{
  "n_layer": 18,
  "n_head": 8,
  "norm_eps": 1e-05,
  "qk_norm": false,
  "bias": "none",
  "parallel_block": true,
  "init": "uniform",
  "init_std_o": 0.0,
  "optimizer": "adamw",
  "schedule": "wsd",
  "final_lr_fraction": 0.05,
  "seq_len": 768
}
MLP neurons of a small language model. Each row is named by its layer, matrix (up: input weights) and neuron, and shows model dimensions 32-127. Each number is 128 + 32 x the weight over its row's rms, rounded and kept within 0 to 255.
Before each neuron's rows, "fires in" lists the words (lower case) most often at its 100 highest values on Wikipedia text that the model never trained on.

fires in: "to", "most", "the", "many"
L15.up1974 [126 155  97 172 122 126 127 100 126 117  95 106 134 139  49 116 121 109 133 121 162  69 129  67 108 219 105 192 102 151  93 108  83 102  92 173 174 134  71 128 113 181 111  80  97 129 169 174 124 106 186 126 172 130 148 172 119 113 152 100 100  98 176 149  80 104 133  65 169 100 125 198  89 140 149 130 102 136 175  53  99 113  72 162  97 163 128 118  85 188 113 123 119 158  93 157]

fires in: "they", "who", "their"
L13.up1112 [147 171  83 112 141 204 163 170 101 161  83 108 143  83 180 137 130 140 114 156  94 188 119 131  95 108 124 124 168 107 119  56 114 107 107  95  98 120 118 166 111  77 135  52 140 152 101 124 178 182 103 133 121 107 121 158  76 153 124  92 140  88 148 207  91 118 198 142 139  92 126 116 146  86 139 116  91 119  94 101 148 123 114 134 164 134  91 163 130 136  89 144 101 140  85 116]

fires in: "an"
L15.up1997 [ 92 156 153 100 119  69 139 130 165 152  94 136  99 131  86 200 118 168 132 118 125 114 171 152 133 172  74 120 152 138 178 161 119  93 144 112 160 120 120  92 129 137 115  85 190 165  85 157 137 137 131 143  83 116 118 166 108 103 142 147 160 107 153 180 143 123 119 146  85 165 109 117 122 147 117  60 159 108 176 118 124 136 143 101 139 151 122 124 168 176 141 115 165  91  76  96]

fires in: "an"
L15.up1392 [146 101 145 128 129 186 215  84 110 105 133 121  87 141  87 154 112  57 142 161 104  66 114 176 122  41 133 133 162 219 168 154  93 141 105  93 129 103 120 143 139 168 146  39 127 159 100 156  70  80 157 127 162 115 108 151 164 109 160 152 170 172 132 177 117 180 160 141  99 137 171 123  96 168 101 166 118 127 188  84  85 125 156 124 116  99 131  83 167 122 211  55 183 120 117 131]

fires in: "a", "they", "he", "its", "their", "had"
L13.up805 [104 144  88 171 127 114 158 118 130 187 126  97 118 129 152 130  90 121 112  99 124 150 136 128 135 187 117  24 126 116 147 145  99 115 172 156  84 115 134 130 163 129  80  98 152 152 106 167 107 157  67 137 118 104 139 175  85 139 191 165 121 113  90 152 111 109  76 108 168 180 106 129  79 166 187 161 126 111 158  72 122 136 101 115 164 150 145  74 124 166  76 109 196 101 123 125]

fires in: "a"
L15.up1593 [ 95  93 145 141 167 100  96 148 144 157 124 127  67 122  95 122 117 117  94 166 103 193 134 147  83 206 121 108 170 151 157 109 101  82 122 119 120 151 136 151  95 115  94 104 130 145  69 193 101  97 157 124  62 181 151 123 150 154  95 125 167  97 141 110 101 143 169 103 138  91 143 106 112 146  65  77 112 188 135 100 126 114 137 123 160 125  63 137 181 136 136 101  99 209 118 136]

fires in: "they", "were", "tools"
L13.up560 [141 121 103 127 129 148 167  92 118 137 145 115 142 138 125 143 146 157  97 161 137 154 136 108 110  98 131 102 122 181 118 126 138 116  69 107 125 126  91 136 117 107 204 136 136 170 184 152 174 162  98  88 127 145 134 121 100 140 139  95 183  47  77 157  82 127 178  92 158 110 108  91 131 122 109 171  74  90 104 136 169 138 100  88 147 107 122 137 165 160  96 125 118 206  71 128]

fires in: "a"
L15.up1839 [ 99  90 110 114 164 137 137 152 169  89 118 119  50 135 174 103 101 105 119 159  85 167  64  86  88 144 119  59 163 155 203  79 124  95  93 120 140 167 177  97 162 120 105  78  95 121  50 152 119 129 128 167 108 145 159 122 111 156 131 161 141 150 138 116 110 127 151  94 134  87 122 185 142 119 153  75 159 111 113 150 145 114 195 120  96 104  75 124 156 118  65 117 133 136 104  75]

fires in: "an"
L15.up2008 [138 137 129  83 163  92 168 200 115 137 144 110 106 126  71 171 132 151 149 133 120  71 151 125 112 132 109 132 100 132  88 131 149 134 182 112 184 121  94  97 110 150 119  83 155 182  80 156 109 108 143 209 113 153 151  74 158 104 133  96 127  80 171 131  72 128 102  40  53 166 155  83 121 121 132 186 129 120 174  85 142 124  89 113 115 158 121  87 116  86 167  59 134  88 107  96]

fires in: "it", "there", "i", "he", "sheela", "they"
L13.up840 [146 133  94 104 133 122 105 113 132 122 104 178 104 195 104 125  54 127 144 106  80  93 161 101 163 132  89 106 117 134 121 162  18 111 114  83  73 117  94 124  78 162  86  80 173  85 160 207 101 118  99 150 141 130 173 184 179  68 141  91 135  61  61 141 116 160 126 132 156 123  91 108 116 107 142  80  99 140 106 122 144 137 195 119 169 156  74 170 136  87  95  78 152 174 143 136]

fires in: "a", "he", "his", "new", "was"
L13.up1686 [ 92 123  66 131 114 136 173  94 156 119  91 116  67  97 108 125  78 126 135 168 123 133 135  70 154 161  85  65 130 187 134 109 160 125 116 131 112  89 147 128 124 209 167  45 158 161  68 139 126 162 133 128  88 127  89  67 111 136 137 129 120 128 155 181 136 122 103 162 154 131 165 130  98 146 151 116  86 130 140  69 184 152 138 130  29 152 120 132 142  96 126 182 122 148  53  64]